{"norm_eps": 1e-06, "positions": "rope", "rope_theta": 10000.0, "rope_fraction": 0.25, "lr_mult_o": 4.0, "warmup_steps": 0, "schedule": "wsd", "decay_shape": "linear"}
MLP neurons of a small language model. Each row is named by its layer, matrix (up: input weights) and neuron, and shows model dimensions 32-159. Each number is 500 + 25 x the weight over its row's rms, rounded and kept within 0 to 999. Numbers have three digits each.
After each neuron's rows, "fires on" lists the tokens most often at its 100 highest values on Wikipedia text that the model never trained on.

L10.up66:488528513506476479505472477481433472508499509491462524478472493498523513487547514542523478467504489508525505485476510477479489471527505511486514512528492502487508564538495469514498496477530497520442485494520506479485494517502573504563527538496471491494493525541451530519500538488522497475496498477509513533478536532494529502516490470501463502501493509518517484472496506499494531448492
fires on: ",", "-", " or", " and", " an"

L3.up671:525520517485522498490515498508511481494472462473526450502494512540487507454447532482506486501520487468505535499494473546508458462486501513551494494465448515539510534496485469511538475509498459465471525476477498525462478481472511508489553482502525457502523455497513495572507482485505517464490520470519474493493461543465481456534512466499500491504492478468488457486503518520488475506509
fires on: "e", "y", " at", "hy", "at", "o"

L10.up603:528495460497511539473463517523473505515532491467459516511500525524513552506508457463492481504475522511498501491479511511492510484483513536488510513500552466521531485519534473515505475496517502487501476508511546449492448473535539490521502521519452566473503480492457505484539466525518492466522473500519480523475513489449473521468526484497478471508521523499502527469491476478532528489536
fires on: "-", " that", " there", " There", "ro", " which"

L3.up405:523508517489494469548484479458489498496476465507487517532497487519501486500525524533493492521519487491447503521521490512494524476509516506487466479478459512513495523501479529511501428530534521494474514519482506497541496514456495482467503515500476529522473499478511506483477507461479503531495488501479492523531521568507525480526533483470506485512536477502530446559504446553509454453472
fires on: "al", "ol", "ul", "l", "las"

L6.up308:532444497505512523542511453493527476498503478527500561540499471517483516469515514509490446548508465508502515462522442493481478487496466489459479490477513485543495489503484500503481525481487529487505523485508475478529504523495584550523455527533508476480480491531491499497514490482506488511484521469522500526505466496508498508502508518502486514499513498474519492505518479456500496504509
fires on: "-", "_{", " dis", " over", "b", "tro"

L10.up182:493459481542477518521489497512460475527528481518495541494466468524463528484494482554510514472489537491496492488508473481489520496499546502473452529495470501501500440500539479502496528514456487479478478482485524492507506476549498508504519496484484545502551470501533500524525490520544505510508528461502479504549483494481523490546506472512496538507516513541509515479502437533468484482570
fires on: "s", "al", "ity", " power"

L4.up117:524489516472522508521471502467491516425501501515530442542497497539540491540510467508488487496483512519501507492492490523517521452493491488486484502526431513528488498520547516493493484506568478480494450484506493503550466511511521491504465500509492483516455510524523505541493512517513479478497503515505519491497486507518508516535509493514445536454547455511494460485520457497484471509481
fires on: "or", "ol", "al", "7", "9"

L10.up678:453495476488483477544479524562537515474542479516429538496472465496474510513536492532485510510529508514534517481497467482479474425461482529502457484521536539461525482487514509519531464515522478444506510470470488442511493508502475534530496491485502508535485499497520499501496515524507521483528462501533441510500495511467493468505513470529555493491481525489505493483510479508488492478490
fires on: "s", "ps", "ens", "sses", "rac", "es"

L2.up356:486490486503518465472502488489507495514496534495485497493460494511497516507507508534523480485516507549523531469542485492520506482538515527474491499471478501485485497505494451530511513486480481475500469504455519525538491501527492559527488487545496503549534525529513483495501525485528451517495497459522509518533516533530465508488505467478517495472528518481524524499484476506517516517497
fires on: "s", "l", "q", "m", "al"

L2.up467:509486519466474479496510520497515513530485471519540515520559506519476503503487500505514508471539487510489511562494513503488488495479555463469517507502497526515503522446483461458474488450506522456498496475527514513469471471538498505512467515511478514545469529476512514496506497515522525509505489504508505495512451454487458499517517528492483490517532519495512488511509478467531508523524
fires on: "k", "t", "h", "e", "at", "ash"

L4.up227:526492514505513494531541541505471541460444502527513507509512476501500503516480475482498468487517501512501498468475494527496480517492519503498548500495536540500506505500542505554480466464488467483512500483523518521499489479485473468527478494500515419518461498534495512465517486518494524510492504521502501493515505466500533559528486485504548514509480460497500494491491494495528536506502
fires on: "ir", "gar", "==", "b", "ign"

L2.up361:534495504523527481493480483472480476505494436461503445484476484474512485486523520464481524495544516534530499516522537509524511475499500437494481495486506493503478481489496535499500528435516494484517480459516524523521510552533472485538508533458510498505535467559524471490526452516480505481434536509526498502523503480493444487488467519506531539501525493486507532494526528501544480523522
fires on: "y", "k", "t", "d", "x", "gu"

L6.up278:503530466514494483477508490516473542500507506561504495518513497498489477506487481538521555493462480485481523526502533480541475523495506505530538485474459513494510533474523522522465512481509501485484533538506457504404503490502484487505501495446505490494490492515471494488505530531504472501523497508508492499479503489500484467494527504479479529508492495524500452477498432506468536519475
fires on: "t", "day", " of", "ive", "am"

L10.up718:484471475498469507522453521478493495524475506492566481507478505477484500449526457526507512492493501509502476498465505466469457497490513491508494519531505524490519495505455474539499466550475516481494476540526486510481519472492495439510534518487491509495506495529526501512510541505445491502518495491489504523519507509498525523506464451513446523469494482510494489519491504483448513491484
fires on: ",", " of", "s", ":"

L6.up718:534501487547484464520519431469476477491518469508521523500494514495505517548505474520535519499503521508491513474472455515499521575539477532507487495504470482519555459512491478501467496492495509490527501497533456532461490489507470495497483487549519458506502498473528500503530492505504507504490499510531505525518508538545483536485527552502509499519473475486503533498521464513515517493497
fires on: "in", " Ca", " back", "In", "ca", "al"

L6.up497:558522533481517460496518509509489527483506485494495483507514473459511501512491564476493469515459526548534525476506525529494542454531475496550525478492490516484491510478483474498564504490519518457503493519524494473496490495513497480481505550475473481486524515519480558489514515475510529517512498494485536491483499501485469480492546533485562560492492502422508493459486518549483497508485
fires on: "at", "up", "lat", "not", "p", "ar"

L11.up210:495539493486479552549505519501467467513493510481506510505532494537473483515466503502513483477525519501485524513530487518491492509475505510520501479518556510482516490495529462518484499465487519499491490516476449495492493497454474461473528507500471505546496496482541481472520484530474540524429533501492529547502493499515514473513467488533536466492440441491520526493534523469501513481519
fires on: "t", "n", "r", "g", "d"

L2.up628:497499500497505494505490502479520498516442480503489539503485520513502486494518478498470517463506487466485477484491531512507507559532531530487492473519519451481484552545477489513479481479518517512525509511483539528509468507559504527481484525546493495475531500496513531491502505502497478492445503520501489498531493504512459524480474573518517512533538519541494508519475541516489465503512
fires on: "-", " of", "ka", "es", "mm"

L2.up140:477489552492505495497523393511458529519527497520490490525499503502509563493542466472494528483512476487477484464500493509499474477513497511510497503500528497518501457502486501518483517505528502538536492514481467506517487542451528522501520499500477500513499506507510533490497518506502523508514472492493491476459468503482496536519504493480500461483469481487463505493458450490490514448498
fires on: "/", ":", "-", "+"

L3.up640:494484505503464460476514487502511452476456460486515526465490469488528515483488457535525546480499513485507496480488546495518499459499513485510460477483497439550523506524502499495466546492536503519481512518501516496521499445534505487505515534497516481509515474436491499479509494468473503454482471504486479498501480454504501508496468528495495480495494449453466483563513487514465462559504
fires on: " of", "ing", "cal", "-", "ed", " similar"

L3.up134:541504507527512447472485535467482524479509515462506466508502462474507499515517493529495519514517501468499509511510503562540503489472482526467525516527489530479520483505504523473542476499529493453532470534536468499485499493498493517516475490475496522507484519572483507494510492488512462488475487545476465484511469525480489499467501493504550528506496489517528471455501472518519416504448
fires on: "or", "ar", "am", "ut", "on", "at"

L4.up363:510535477564507505486499493487498539508492505487487491509487507492440472476492491504505491475501484427492501511542507496519481494474516473498476544456436497525487484459520481481486468509523529517505510521501524499453497503490515453479503455489463522540481516507494511485491501452540517506555485498512472490510499443487503449491553477500585489519515491523516518484540486475521529493474
fires on: "y", "boy", "John"

L6.up192:494513478529499482493492513479472544497474440482471486481535471471500518486478446525505493522469494473494514514489474464538503459509469574494494479520511486479473519545469537513448527504485458466496512525523512513525512480490503518480525487456455519481508460460505496525487484504506493517481505477511546522500539533508479520490498503490495493476483489548501476522510477552503474477514
fires on: "ad", "rid", "d", "ud", "ir", "dic"

L2.up111:494481467534514512502432494484464504513494519529528498499469513494526482491499488493511477505477516533476501525501514525500500480519478480459475516474453475539544505572507531512482525516482516472487473513510500571465506497499495525492471560498486462554517530521494506481518509499519469499495485468500529559492468499489466478476511491527472483476530474513515508497485488465505503491501
fires on: "al", "un", "il", "h", "ak", "ek"

L4.up372:456486512497489535521530476518479515449517456529504475494514531499500464542503512502485492498474494513550503503501563526508519470501511498528513516500488515541497495475540510472530430508512498489491535484509518516520526503575501490523493490510472524480481512510500495468470492531479482538486470486516491547493518477518497483501492508507506499526520499503534485451492501505491507394515
fires on: " as", ",", ":", " named", "),", "al"

L12.up44:497507521522503480505509516542464488489485515482503508483549484491498502472541495490492511505543478511474485486523487466463467482481470476521485508518503518521512487489489603485486458547532521479527518503498541424517521464544485500470554473501485477558518506494504473507483522464502446479555478477512495490515494509533490522489506521503473489497486494517489459486488504578513502500500
fires on: "s", "ma", " a"

L6.up525:511485497477527505502522524515537514506501471507498489523498487488471522498479485524521520485503512465459532511551489463463464519501519497503496487510512464497520469514513530502501457467478506511511486482509450461462502512478478508450543483506469527516530541481513489493488485499543491510511513489498497510490494522456516508527490466504455490512460469511521528489531488539536462520493
fires on: "d", "m", "g", "z", "f"

L4.up230:498525473509534537534486508465478516511510503517522468510486504492486511501510524539492485549495492501454528505502474538491489451480501495475513509502511519457471530484515467510488525528492470498545494504545497495471480514461517479513464511504488499525515525500499531443470531522480500509507451519518533468524473484499452467484468520519495458453524451531516513508497484492497498448485
fires on: " World", "-", " Top", ":", "mo"

L3.up313:511502495469489496527469492504523515500512503537487501500502517587492481495532513488480483524478499520527475495518514493508528467493508509488481501497498511513460511519491509505498502536485533477505533487464498474506496492536505554473482508458525469460473523476502511487515501491493474477531507482515467488470516519516511510520465468493496461534518451472536518490519516461550478521518
fires on: " As", " time", "s", " program", "As", " way"

L11.up534:500546546485521474510462518476481523497482511509470493511495556487503502514544517492472520479490474499559455517522517512527532468472518504496466457501474462475498473468472471498530502496521491512492524519490463498494534505543486466483488552544467483482490477482532474502483510501485494498530497479517474485502484549494473541486490503514475493510520499511488520519527524485474491491446
fires on: " ", "s", "os"

L3.up16:477538451471494496559471486467502527500504477480484501542482522529457509538539523516530493491499486521473517488478532475506493512513509486488531472469469522499482512526540493460529497462505536477494485463479527485499544492490553499516462520494479520513486521509534483518495461531517477519473490512450484517558527473499510550517506476500462500474526491510483473454481480469536489515553
fires on: "m", "ep", "t", "ed", "at", " taken"

L12.up666:500516521513522516484520501528492502507496463530511487486506491526459483519482567528503485507481468514517513480522487495475452434517444516497494537515516437509505525509463456481446501518514504493492555492510523464499509476510570483502464552525474492494448532500523568482543500486484485503480504525510517542502542511532512479480494553486503508485460494499451501500489506450489511494489
fires on: ",", "0", " de", " In", "che"

L12.up405:509492499509488510516468498455506450479545493475518491503496518505485504508475496498482488525506478522534500548495530487493489465497517511457524492504466467507500453484521493478538492511503497468527483480491451489507495497519555499453465557492536509501486527476514508451488513546446514447518540510533467500490522461496477550541471507507491484492526496485462525488524495510490507499495
fires on: " under", " re", "s", " an", " a", " per"

L3.up611:474486552516488473505539456427542458473466482504535469421508502456501474474488508470462497488445457497508498515473499471498529506538546484515535538480481526503476520513474529528488516507504507498505478497510479521496512494512458465472505535498474509505515532487510515527532505518497480505521494566480512487511470477481506517495486530524480524491491476507494529519495510537497516506495
fires on: "in", "et", " role", "an", "man"

L4.up299:490490518488539519496440505505505476546513492474519501445536445516490505505492504551551473475548483495501508513535498497469531521488511481518529471501503484507477499501488497525490485483490479434496512470504511511497506464456478458513519524479490470487498515514467514457483466515483470495517513484457489476494515517536481472511478500526473528501480527511507446472496503508541479513494
fires on: "g", "ger", "ber", "t", "G"

L4.up119:500534519483513490513502482506524454478524498478518527504520490463528544486508476475450471494498528523472490477457516550514504490483490506504493496505493480464490521507489483436515465482493501527475475507533454517465482536505478472495482486511500474487488474514504507494508515496495540482544507539500494490574519510477507562448450508464518505496543517543533476491455458513474522469500
fires on: " |", "---|---|---|---|", " of", "us"

L2.up364:491549475478501536496491465522509488454464486456503527534503477493493514522520457526492491499463499486498469540500469498536471526492481519525504515470482495560512528469497505490479528512521513468443522510496483509497446466494491483507523522495492441470515472473509499509473467536497533467492498512503499526478479492544503502518482536520517496486515469512490528457487479503469504505432
fires on: " defend", "ed", "ad", "d", " of", " to"

L6.up552:523498503496482464537463520520485510533524523511504526516488475475522525530519503511494492520479546536481529524522514485491490463519507520483513548462503511517467452529484540483494537481517463418492487489473537505489536523484483517482488472461478510583517503492489517504497512504524491504544515530554510484499498499478469524543472474538521515465487510497496535517521536505539505512495
fires on: "s", "gar", "ak", "unk", "W", "ek"

L11.up557:494526528539488497479514455494434486514516481506500523489497497489503495468468477491435503541454469492498502489500528504474518435493545537487503537533469509512452494482485483483496487481512478501502527479486459505499500496511505520522491521463466456542503467550484490475480513485490480541543466522501499502502454526457492532526508553517524498523486485502446485521491522510480501489431
fires on: " \"", " un", " ("

L12.up438:508467492498494488468515496487459484508459521499504511536508526562498520486486473465487491489495513496514515524490470495471516487468470511490501520461553449506491495501530471536450477498498456498507511492479496517470521523530568536477498528475478506490505472461486498481496508502475561513504510472505484552502470506456486534484554518497483515519507490541510503480534440487512495450507
fires on: " ", "-", "/"

L11.up98:532504483523497478516524504500530501457490507523501437470537518523541479487484455474469512505516496526472530517494510508503511539511462505474498491530478510514479517532515540490515509479496513494488480479510485504498490482507480526528495485519534504489515481481492538515466459494470498496512501520539512473523553538536522485450490497484566485518539459504485465484507447485553504458498
fires on: " an", "di", "ti", "i", "ie", "uri"

L3.up677:521493507494521518526480451517479518460492494491485536561501499512502476514490507511511561469529530501473484476477514492464514507514565525502513498461491480481474514514509502548504505459443513496499525478452480476498529513497486495489498475505493511459520533526477464483455508531529581479461436471472488539519506507489489563488474515509506468557476521492492454522539506520511522529507
fires on: "d", "s", "es", "ed", "st"

L2.up178:489519495493526495547494491525518517517545531477522524429519487536511482486473504473530512501506481481515540566507471494482460473486513580505468517498509520457493487538445464525467515470482483498522512453493472524486555464533544529478504514520503487517473486526474542512564503565497514508495477508447483526511508462475489507509520576486473510538503494515499495493481493553506540490484
fires on: "e", "d", " what", "k", " following", " that"

L3.up95:503512510496529564506541522518514513550508520498555454464528495503510510496489527479525491498508477496492506519504488492498472482517521522543476541498500482493536508517512496513475513445439519503522514520496488553494480509553504478502536536467511516513460489492487538524479505501524463517518514467492494455488525478477466496481529496456506466497512506500475454512505494481486522505487
fires on: "t", "e", "d", "f", "ak", "w"

L11.up511:522489480499490492488494470522476520483535487555508439512474489441500512521538458528489474507535537500493518475475487458539509542482487499498505484519510490525488483493524529503491477519481512560525518485477513495497530494509481503505485494495516497518508493495568495476503486495492504495482467498487456477540459507533482508539562456542504544508543511487546514519493519504473526509505
fires on: "s", "ia", "na", "die"

L2.up247:463483504492483536526480541470523462531478490496512493521522472499511478473480512473498434512518499478480505506537482492500455514521517505489508508507501513572511486516490531452502533500480485465517494507496522503515475510505517519504480501517514475577498516525476506494439532478488441501541501526513504530527472467474504488509501526529514514526500457504500492506496460536535508483495
fires on: "n", "d", "r", "h", "s"

L4.up401:489480527492477539539517495524512535530520496529501459465505475503528463521504521492515532488588471459471506492506511491472530533519514504518501501482513496511475525486541492520523473496460495526489513522491522509501455519479464472533501515506485521494502497486474551521474498531472537499524533519523498528479538566484448481493502515496514498493502536486504488455528510495535515501488
fires on: "ing", "k", "th", "w", "e", "ph"

L3.up291:467530553521559483512504487516522515515541518495521499476500506493491509467489502507477527513586509479472536502514486543483501459449536514513491528539414502531504475459470500536494492478508492472503469507526497531521479486533520481521496500504481512487488467495483498536534481546519507464508492557508515510503527489494502489496516510453485504524526516502496484511463495483516468463505
fires on: "d", "y", " that", "tro", "e"

L9.up561:481531487502501498495482465495525508498491438540492510537466492506469499511506483493493512495492480504524448506560473546492516493474452524505484506548495511552492456516486470501498510471541540459533491504495521501485464481519526529517511464481463455498523502457485522502514525532562495483499482518524506488501512542471482502539506540494470483493525489466507507459516482532503518476513
fires on: "s", " order", " name", " number", " regard"

L2.up478:482472456521436494506543521514456515488503511499493487493471463519444585487502553491491527513486513500509488467513539454510469499524556516509523485516468555475509484492480506509496484471508474485503479522505489493520548493466498485499519459507514548542494497523478541484494501514508481531467479479498491576505512501471503534506448485499463524517489463484515503502498499500478506466496
fires on: "s", "m", "un", ":", "is", "d"

L12.up217:498512517530475485462460464471524520454518465491513465482533455542511560475485495476491505466484485522475510502496525511490473488504508492485485511486529528468491484491478509481491451523493505510506481480511499472507504454490542490501524523480496488503543455517497510476508524503514485523473464482545530501500469520453485526502509517491494521493483448523490472485475510504481485494498
fires on: "-", " \"", "/", ":", " (", " "

L6.up189:536513541487536491532511478510525494485510459578460459474502491482446505489467481479497502542538495517502486485462476491434528447487527492521479490549480523528512521457520453502516495490507519524512522491471503497521463484520495523516533508481501512487497488533505512494472521470519504491500494520489479502489510549480454500495500515501436475495452476501475442481508480502473477555515
fires on: "la", "le", "e", "o", "ne", "ny"

L11.up417:516485493516492456463440469506524465512482470511460512491471461517487549538507497471502470527494490518514524528453487488514444497492450514546560529516489502519513487511506469493507472520484489485476496507495532506507490507476533514486489508470477500544492534468508516552482522516468486504502488527518498545554500520465517503508557484493495499471537469499470513518488490493429498512484
fires on: " in", " over", " In"

L12.up499:509497484545468489441490464493520486472476502482504508450474508505553516467495535513463510471503486426502509493486532484485492463487497487479515522532449477503503493535480511517559443521517489466446492508470505491533543478471527499478482506524535502495497479481540492517471478531509491521483536512510487494546547504529484544528474500485525503486482493494464489503504425491470448501489
fires on: " de", " in", " a", " re", "ce"

L3.up281:474495523510498504522509538473543482516542503476526506490491494497507501530484501513516489498519444490499453487471496536516513516514561555453504505515505472507497481537446489493595527489496512500536494512541476504513525540487485509474483480498466497497497491484471495495510493479543475520519535445540526499489461462507506506498494597512488530530524489489533522499515499496493488513517
fires on: "s", "at", "in", "ult", "ook", "on"

L12.up683:540489504533457500508507495512491470562476487516494524516487530560514496505470525426544510493501495522541509489446503482467524516529473531515448535501504506512509482542517506513454498513469467492531516502532547482499464495533503502490488533532498533529483524505504497522513500467460486478509485540518494516519479489494503506460459571490489500475561506511498500518502499517505476476492
fires on: " in", " In", "In", " of"

L3.up159:493507525498528504533493529506474488484471453525563504505533502474463509509506503505513491487489490488492501503566498479494478489533511509514457533512484531471502460486502597492499474490471497445463482485512504495477484493534499496508504534505508497504516532505515490525497485473505492448537526493505473526498518469483526483513530490469492508503494492504469512509530513513523515528497
fires on: "s", " El", "t", "z", "iz", "g"

L3.up582:511501495522513505507511553559498463456517498453484502496487506461508525487509534500511506506513474540547490532481523552481506468507459515503494579502510471515503496503522500502491476509494539515460478483546495495480457536514491516502519467525479494492506491530515490534511513523539460534492539482494518491534456517516463509460469467465495544444526499543504520497462501483489541488486
fires on: " |", " do", "---|---|---|---|", " Fe", " to", " will"

L3.up259:484540526504489504481487466517500479484507521542514510481522519475465520508475486464488483454556516456506515521511497544521469480488520477488498534435476513464504520514484454501446531506511525554544506490458509482481493491514522505482524483519498482592503494496518508483517498489512470477489510469491474527519507522495445473459535484472502474524491502490519470483504524503462489496509
fires on: "t", "m", " not", "k", "y", "o"

L3.up599:538488540475470547525488515468499495494553482457520468514539474525488470495573537500519502512487523500490540528524543472538466513489520521460525534465485503497514468512530520493537510474474513482485524494476472482526531515527486492503504518527458503488447551525513481488486478495490538450503494512454524493505543496506468509507507504503486487530463504495487509506489523512545439514511
fires on: "s", "st", "d", "l", "at"

L2.up625:485483543519503487511469500514508573516459533521472495486479467501467491528510530512528535480472529465518488501549521543514467497526480475524477491499489488542471496519510497527501539470492495502490482479469494544435479516491487488490478535493484505477487477480505450448515483496478496468455506541512520502468488498497435521495491471562463479499565489504484520477521516507485509490485
fires on: "k", "d", "i", "z", "y"

L3.up55:478494503526510497480475492476503535496509498496511513503505496520509573508504466517485495490441489491479496516465498512534464509524526510497463461500511498492496570473465493487524487494508486480500521513505454458487476504455521492482493466497541530475472522500499497503489530501516480519465540477494462486505500490482453486497566573481494493479525476521516518484530527515490486496505
fires on: "in", "id", " of", "at", "d"

L9.up317:530481495527468493505507452511474523445486484541482500492544512536512489528497495478475487462498524516482493447487507521479473503508506476457556496527506508509473506536463486493450475543483503464495471482494492510496482502508515542513527476498504535481477519496484513527447466509518428498475505470533532498478512493463508508532494544514524507535467494519525532491510489487507454473521
fires on: "-", ",", " re", "re", "Re", "/"

L4.up26:512497476513464484518511535487536480475512509522438500478511420514509487510492450514454517493519469515519478497501472499475507504498491467498502497481514512466441499543495495497485514508463503449506474483524483475520509505456505502510471553503526534490507552514518457509503551494482510437518456481528506463535527549506527537514461507542508536469492514492528516502483523491481531503550
fires on: "rig", " inter", " foreign", "c", "com", "uc"

L4.up216:526547500520480499479508541457523537511501514464515493513506513506459521521544520499504512506507505515486509523549498525527498560473496520474486525507507468526528481500475492457508520484521487496522496505523511501533497519489467466520523503444552477488539576511520528516474523529503478502500527462522463508460509475478467512540502514452498495512469467547486501474500479483533489471491
fires on: "t", "d", "it", "od", "and", "rid"

L9.up189:485471485526522481492535497474466513498484509527448520498497495490506489530553468486497511503501489484470504532466466501457516505497512498531490513501532505510488493517461514495511524550484517462485515488482523523524486499563483504480503488505504512572495472510501473532509517503506463524506462517470499489552546486487475506495496464498516519519480488494482518509546511599473512488473
fires on: " Ra", "s", "a", " A", " States", "ac"

L3.up568:478522487526523464522536493470476497506532505506474511514531492505502496528498503480515484478498441507491499518485505501526505472532568493502511533510455523492506516506493547512483501470527480494494477482494484504481523508507484524490486462535510497592496540498460554479524504514465493468530514489508519511489514520500476490510520513521475500487494523542497492521497525498515486500507
fires on: "in", "o", "an", "ian", "ation", " soccer"

L4.up245:522459534537451506479494491511524481504467472466472507503488513494547482504483472508487526450497472460505465565478518504497528512449502491530498503488506492504477510473503507504518483499522464496476472522502511486509505520501493496500535478505484519501492505508499518467484504528503474495527495503509464480497528446476493530531533486530542497540499505527498482441519465493520518491482
fires on: "y", "\\", " Y", "mba", "ré", "ke"

L6.up213:502508496464496477472464504495480501503492504499529486494536478527476472512535506509491502528483495534481532511512502473523489512555509462527463540446503496508518494461528534493520512471496492489497517490513501517479470498528501494493478472520466503526474516512535495491550465536477476471512502473540520502496547528526487503490512513516540484492538482511498528498534482514488479468445
fires on: "ed", "at", "ad", "red", "al", "ent"

L4.up316:487516481536499505518516513512444507491488496509474531496473488493508529525505528521526508492473501497515483528530476535546527512488505498489534521528475512500489526525482493518503520527474520519457466525513469439507505552496514484473448471551532483519471512508509508495579477488490503462497473513540515498484474499486492457469472518496509533487523524499485516491535488521491523503509
fires on: " Be", " Her", " Pe", " Hu", " She", " Thu"

L6.up458:481499504488552542480523498456512455498488506548518490522507527489540497505518512490525498478464515506522528502457513529487518521501518530465510487487485492520494499461477502525495466491472513429532513505516490529476510471489513517508520508521505524468492504502435493466511500480539483507499486538508504515476463481492475523537492541494508488534516535443526508502445500507519504543508
fires on: "\n", "conf", "sha"

L2.up394:522534539471460493480514507490437518526509493508497514501493529506504458540493486490488521490544512487558516519511534490525497496478538488493495484474497496492524481534495487523517472488510503475501490500504481479482522529486498509480508519469506507499532538508490479530513512554488497471494516502515514501564511481495506506482487547472504587491486494530525522525517526482507547491435
fires on: "y", "ie", "art", "ack", " games"

L12.up588:433519505509460469461483469483476493502481496547487526479491532517490479513495486524493520464481463502496498522485502518513506505506498510508511517490509511468457503489494518509508490463511521483459490509479506512537519515447493521472564513496518507470460464489463548499521516498535454481502548467504462512521465537476510486511461498533497522508497524530502488507501483501495524446492
fires on: " and", " |", " or", "ion", ",", ":"

L4.up362:499551525522495530474489499490528520555539457505500508509519492471483508529511540562489489499474465465498516511481488472565522488485451548535488498505484488511519507488474584479490519498450485459489513550498522500502490455460485492451533487481509460511482532510511485453491500506481518490494481488501490500508497539488441503508511529494553484522481495556527524502497486504544505529518
fires on: "d", "end", "uck", "az", "rid"

L4.up202:508477500465462502546487488556471539516489523490473496479474503483497468523501514501424475510494499499480502458508476484475496447484497490502503489485513502500468498465494499515476492486502492527501545533474480497452493497465514550486486483554514475514514519513513511485545483463544491503521495510492503500518544507478481511510478484495541468529483488529498493519540473476534532477486
fires on: "re", "an", "es", "ill", "ay"

L3.up558:529484517453531560513552520472475484475510492484495510516495515501502496482545529493506475488503481493510441496500467509501532509482494481515469533519480521540490463469526460459461531480470481510491491499467461477491475498452536542520526489460502431560526466529528502482493486495460500479511465491492491507487502521480480491496490449486506509531495515496480521495530470511518534486495
fires on: "s", "a", " both", "ations", " either", "pos"

L9.up671:534536504535496495507523488516435464482499524499503529495492474488504509526553518505518499460529536493480537523483532497515514495504527511539494522500494516505523546466524488495474495514472526498527514522484513488521510513482501494540512494552451543516490468473514567474519468542516483503509500466505497521521502466506479556498476516532471505478479513510446473509507453499509487486522
fires on: "u", "i", "o", "e", "ut"

L4.up296:532488493538539494537499496495484470503464463520497469497472461506541474529503508494502523492492515493503490483522495473510468466548491509506430505449449494477523466501529500534448449494544544495509486488493493528471484493479485494504488515494498517504514518469551508521518476525503493512541473503482515485460539514518506480530515543471505515503535527474510507521491511474543528518540
fires on: "v", "so", "in", "lu", " So", "vo"

L2.up61:496513484470511491530505488526493513492525514512535470500480528489503465495495498502456503477493523507530523531508517531460503493516502468532527511475502516520489491472512467516474517495528490513493498488449491504505450485440509505475502543500498482475505484502521515506505532473510458504505503498520479465516455484487486509477464572510529480479541498533503482516483468481511544473538
fires on: "a", "an", "o", "e", "li", "is"

L12.up49:516471506512512499499510482509499517507494500488521467458490490512481475504477484457487505513502528502487498492478473473483476497478474559502505494439542463487525527512449496489516508524480472511493536502499479476490448486504518451498468534540545489465477525510525546487500509488514507505487524515465465525474472511541504493487535469518503500487535501484561525503510518511478464505523
fires on: " in", " In"